Weights of a small transformer language model: no biases in attention or MLP, a variant of Adam for these matrices.
MLP neurons of a small language model. Each row is named by its layer, matrix (down: output weights) and neuron, and shows model dimensions 592-655. Each number is 50 + 12 x the weight over its row's rms, rounded and kept within 0 to 99. A neuron's up and down rows have the sign that makes its largest values positive.
A block is one neuron, or neurons of one layer that tend to fire together. After each block is what it responds to, as a language model described it from the Wikipedia text at the highest values.

L2.down190:62 54 75 27 67 33 46 59 51 34 64 56 48 67 42 59 35 51 27 52 53 38 34 50 57 37 57 66 61 60 52 42 51 56 26 44 48 50 57 59 45 54 54 53 39 68 30 71 96 44 48 52 52 35 53 42 75 37 52 27 50 25 33 48
L2.down191:59 37 41 48 52 36 62 54 58 58 28 60 55 54 65 39 53 65 50 67 55 43 52 39 40 55 50 33 58 54 48 47 47 53 54 38 57 54 49 46 54 49 56 42 88 99 54 61 65 44 54 50 49 48 52 33 41 56 43 50 41 52 58 45
L2.down206:64 33 54 41 37 59 31 49 43 49 64 70 55 53 80 44 59 47 45 47 52 40 49 46 40 47 40 33 60 45 36 61 65 39 52 65 54 52 51 49 77 72 47 41 40 29 66 31 01 33 54 53 62 25 34 60 34 39 40 52 53 82 60 60
L2.down301:41 61 45 73 40 51 65 31 68 52 52 61 28 58 52 60 46 36 40 68 53 56 64 45 48 42 40 43 39 52 63 42 27 46 49 24 33 81 42 61 50 44 52 57 59 21 47 55 99 61 42 48 42 59 45 39 48 39 52 42 61 49 52 57
L2.down337:54 53 42 67 48 66 52 41 42 38 52 53 50 50 50 56 41 60 63 49 48 59 41 63 46 76 53 56 54 18 42 47 51 62 72 49 34 54 50 60 52 75 73 58 39 70 34 21 19 50 68 50 35 53 39 65 40 58 43 45 37 46 63 47
L2.down416:58 63 45 40 40 47 59 37 36 48 59 47 42 48 58 53 55 56 57 65 45 47 57 50 50 51 48 47 35 54 47 54 65 55 47 30 50 53 67 69 41 68 46 41 42 99 49 40 99 39 62 41 64 60 43 61 52 44 50 69 53 45 58 56
L2.down974:49 39 60 46 22 46 35 34 42 58 63 57 46 54 43 32 57 50 63 35 39 68 57 45 52 45 61 42 46 58 24 53 57 46 35 68 59 29 50 65 63 47 41 56 39 00 61 25 99 51 37 49 57 58 66 51 39 60 48 46 51 53 33 48
L2.down1347:52 65 34 53 50 35 52 51 50 55 50 47 49 56 40 46 53 53 47 61 38 47 36 60 63 21 61 54 56 51 64 49 40 52 42 59 34 70 52 55 59 51 48 70 56 36 41 39 99 63 50 58 47 55 51 62 62 28 37 42 54 66 46 47
L2.down1384:61 57 39 57 61 58 23 27 51 61 58 41 40 51 33 52 59 33 67 52 42 46 62 61 52 63 55 57 33 51 37 42 52 26 53 53 31 48 49 52 55 51 43 55 40 25 61 33 90 50 28 30 59 53 55 72 49 57 53 64 66 43 46 47
L2.down1493:41 56 49 51 50 24 56 72 70 53 41 64 38 57 54 61 45 36 40 49 53 44 61 52 46 49 53 54 58 63 36 53 70 42 29 52 54 45 41 50 42 54 46 53 48 99 49 49 99 54 39 45 42 46 50 54 52 54 54 60 39 40 51 52
L2.down1550:45 47 64 50 45 43 40 63 44 35 40 49 54 31 45 46 60 40 48 40 31 21 68 72 56 32 67 60 69 38 42 50 45 53 52 27 33 37 45 43 37 51 45 43 47 95 41 56 29 79 64 59 47 49 44 61 43 46 36 53 71 56 63 50
L2.down1637:41 36 44 42 47 21 57 47 48 54 46 52 39 38 37 37 53 51 40 37 54 45 50 62 44 45 72 36 49 35 34 52 55 40 63 51 85 52 40 63 28 47 43 61 44 99 64 41 78 73 68 52 69 58 60 49 42 79 48 54 43 28 33 56
L2.down1681:74 41 54 69 55 45 44 37 01 44 56 33 47 53 55 50 44 56 79 41 73 40 53 52 45 41 82 53 45 67 38 55 55 55 68 59 45 53 53 47 50 59 56 48 29 82 53 44 59 44 75 45 76 61 77 45 50 59 47 54 42 33 39 53
L2.down1852:50 72 70 35 58 39 28 13 68 54 58 49 46 50 37 43 45 39 52 62 55 52 19 65 51 81 46 52 36 20 57 61 44 47 32 57 53 54 46 50 28 56 39 52 43 38 41 43 99 59 53 48 69 60 50 45 66 39 68 32 72 36 49 35
L2.down1968:59 76 78 60 58 49 50 45 42 58 62 57 56 57 55 70 24 56 49 40 51 42 69 59 54 49 60 33 43 65 67 43 38 44 73 40 60 65 67 61 49 55 30 57 56 00 61 49 88 47 47 53 29 44 46 40 38 36 51 45 51 41 49 46
L2.down1986:63 36 48 40 66 56 61 50 52 47 59 54 33 50 49 40 61 42 50 49 33 51 40 60 55 50 86 46 43 42 65 68 25 66 47 52 33 49 51 31 61 36 63 56 34 46 27 43 62 54 49 48 56 52 41 51 47 58 60 43 41 35 60 45
Responds to: Formulaic template tokens

L5.down277:48 41 62 36 43 44 47 44 57 41 59 30 41 28 48 26 63 56 48 62 52 53 58 27 51 33 27 45 52 36 37 36 64 41 79 69 26 44 68 52 34 52 45 34 67 58 49 52 50 46 55 31 52 41 54 54 00 46 50 43 45 31 50 86
Responds to: Table header separators

L5.down696:39 44 40 52 33 34 26 49 35 53 36 57 14 46 57 52 39 70 73 27 63 29 50 60 52 61 46 46 83 33 56 42 68 68 68 54 47 40 43 43 55 55 47 56 44 34 50 40 64 62 57 58 33 62 44 59 24 40 59 57 49 40 42 63
Responds to: Place nouns and connective words

L3.down401:52 44 45 54 37 59 58 62 65 66 52 46 60 56 56 74 42 41 42 40 32 40 64 54 54 54 47 54 54 36 46 42 33 37 39 56 41 13 45 57 57 68 44 28 45 48 60 29 27 34 46 49 66 58 66 43 36 30 38 54 50 42 54 50
L3.down693:29 50 55 36 48 41 28 43 59 66 56 47 64 40 52 87 55 41 42 51 34 42 58 27 53 50 44 37 32 39 58 47 49 43 43 53 72 52 50 46 60 45 63 64 54 46 49 46 49 49 53 41 42 68 63 55 50 57 55 65 49 37 59 59
L3.down1203:89 43 54 53 40 38 36 61 62 30 44 46 61 66 43 53 54 40 42 37 52 32 43 30 61 47 37 49 44 33 62 47 47 66 41 49 53 39 65 55 77 33 37 38 48 56 64 52 50 47 47 58 40 61 65 40 46 44 73 66 50 26 51 37
L3.down1639:57 49 48 33 57 54 46 49 41 44 51 56 40 63 46 40 50 47 45 42 50 61 38 58 47 58 54 59 35 51 46 55 56 52 54 52 42 30 60 53 64 60 49 55 52 43 51 60 56 50 68 52 64 68 59 56 51 59 56 33 52 58 51 65
Responds to: Structured field labels

L2.down4:38 57 51 43 58 54 45 45 53 43 46 48 64 47 48 42 43 59 52 39 69 45 57 64 55 51 40 62 43 60 65 48 38 72 51 56 51 51 46 56 63 47 28 42 58 99 45 37 00 65 53 63 64 52 50 29 46 54 68 57 49 48 54 46
L2.down189:37 54 40 58 37 53 31 48 59 53 39 45 42 39 54 53 52 59 54 44 51 32 69 58 55 55 33 57 40 53 41 39 59 42 60 53 53 58 68 35 59 43 45 53 62 91 57 53 99 61 57 60 39 67 50 34 47 65 41 69 50 61 67 26
L2.down336:44 55 53 40 61 47 33 27 27 52 34 46 51 55 72 49 35 54 40 71 73 35 54 60 55 51 58 57 60 41 59 52 60 41 41 41 59 38 77 29 55 47 62 49 54 99 64 44 65 49 64 52 72 50 43 50 57 48 62 46 35 19 63 55
L2.down762:36 51 60 45 27 60 36 42 63 44 77 43 49 53 46 54 25 41 68 57 46 62 73 36 53 58 63 68 51 58 52 45 48 39 22 49 54 52 63 55 54 49 70 68 56 61 36 61 40 39 47 55 57 44 45 36 48 41 54 40 47 48 31 60
L2.down873:44 41 40 40 68 38 28 51 58 39 37 61 77 33 41 62 34 66 41 59 54 64 23 55 56 52 50 44 55 23 58 46 35 56 27 44 46 57 67 39 54 53 31 51 44 75 60 70 62 53 49 44 56 41 27 45 34 60 39 54 42 25 73 48
L2.down895:43 34 64 68 45 64 23 71 47 65 62 69 50 49 48 44 70 58 31 38 59 46 64 58 48 63 54 43 59 48 41 80 41 59 40 56 46 67 56 44 54 51 47 53 56 40 37 29 64 67 59 33 50 65 45 29 37 53 43 70 54 59 45 54
L2.down941:49 63 44 57 61 51 54 21 53 60 50 57 46 52 59 29 47 65 46 59 34 61 60 48 56 34 59 62 39 65 67 49 59 24 53 86 43 47 40 37 45 50 55 64 53 68 54 56 72 31 58 53 74 52 50 40 65 41 39 48 48 36 50 43
L2.down1005:44 61 27 48 49 54 42 53 44 26 46 53 51 47 43 52 45 49 28 54 50 16 53 58 59 56 45 60 38 55 56 51 40 36 62 64 53 57 54 58 55 55 38 61 49 62 61 57 10 62 62 67 40 57 53 32 36 54 60 64 50 47 64 63
L2.down1085:39 51 59 50 65 52 46 57 31 58 56 46 63 52 54 42 50 31 48 42 48 50 55 53 48 51 66 62 60 37 31 46 34 49 64 52 41 43 46 69 77 47 37 73 50 25 58 47 99 64 79 46 28 51 50 50 61 64 70 59 40 35 57 58
L2.down1117:28 27 59 54 57 36 51 26 45 54 58 67 43 39 30 59 57 53 66 56 34 51 43 42 58 61 63 59 40 44 46 57 64 57 50 53 43 65 58 57 51 53 43 63 60 99 43 55 71 48 37 58 49 51 49 54 41 53 38 62 41 42 58 54
L2.down1177:57 59 51 54 75 29 56 47 59 71 41 50 24 58 48 62 46 72 58 51 43 37 53 69 72 56 40 54 50 64 47 43 45 50 61 48 55 65 37 46 32 35 36 36 60 52 27 46 53 57 39 56 31 56 40 27 38 53 61 66 47 36 35 36
L2.down1180:62 35 38 49 69 58 46 56 48 42 53 48 55 36 35 59 57 38 78 44 52 65 45 43 42 51 49 64 42 39 57 65 57 41 61 37 28 51 79 54 51 33 56 49 37 71 54 44 86 38 43 69 66 31 58 49 14 50 52 66 57 47 52 43
L2.down1617:46 54 72 60 69 54 38 38 41 29 52 50 52 40 63 48 32 55 43 45 70 48 68 56 54 56 36 55 55 54 72 60 48 47 42 55 63 47 54 46 57 61 46 58 36 65 49 66 22 47 49 50 57 66 56 21 60 56 43 53 41 51 57 36
L2.down1804:37 52 49 53 43 46 41 60 53 63 54 54 44 40 63 48 47 62 38 56 51 53 49 48 51 57 45 46 31 63 46 43 24 57 43 63 49 60 44 57 58 63 41 48 49 43 63 28 54 54 54 41 27 60 40 32 51 39 43 73 63 47 42 43
L2.down1901:35 26 61 50 44 51 17 49 40 55 44 61 52 25 46 70 44 72 34 55 64 34 60 61 56 45 68 69 52 42 48 17 60 63 48 56 50 52 66 53 34 61 46 31 43 99 61 36 00 56 53 55 62 58 31 49 55 43 62 74 62 65 33 56
L2.down1933:47 72 61 45 35 63 43 67 52 48 42 55 57 37 62 58 21 56 54 36 73 37 59 42 47 38 36 41 37 28 50 45 52 46 48 52 43 42 56 34 78 54 41 60 71 54 40 53 56 67 45 29 54 48 24 44 35 62 38 70 56 45 64 54
Responds to: Titles of office and rank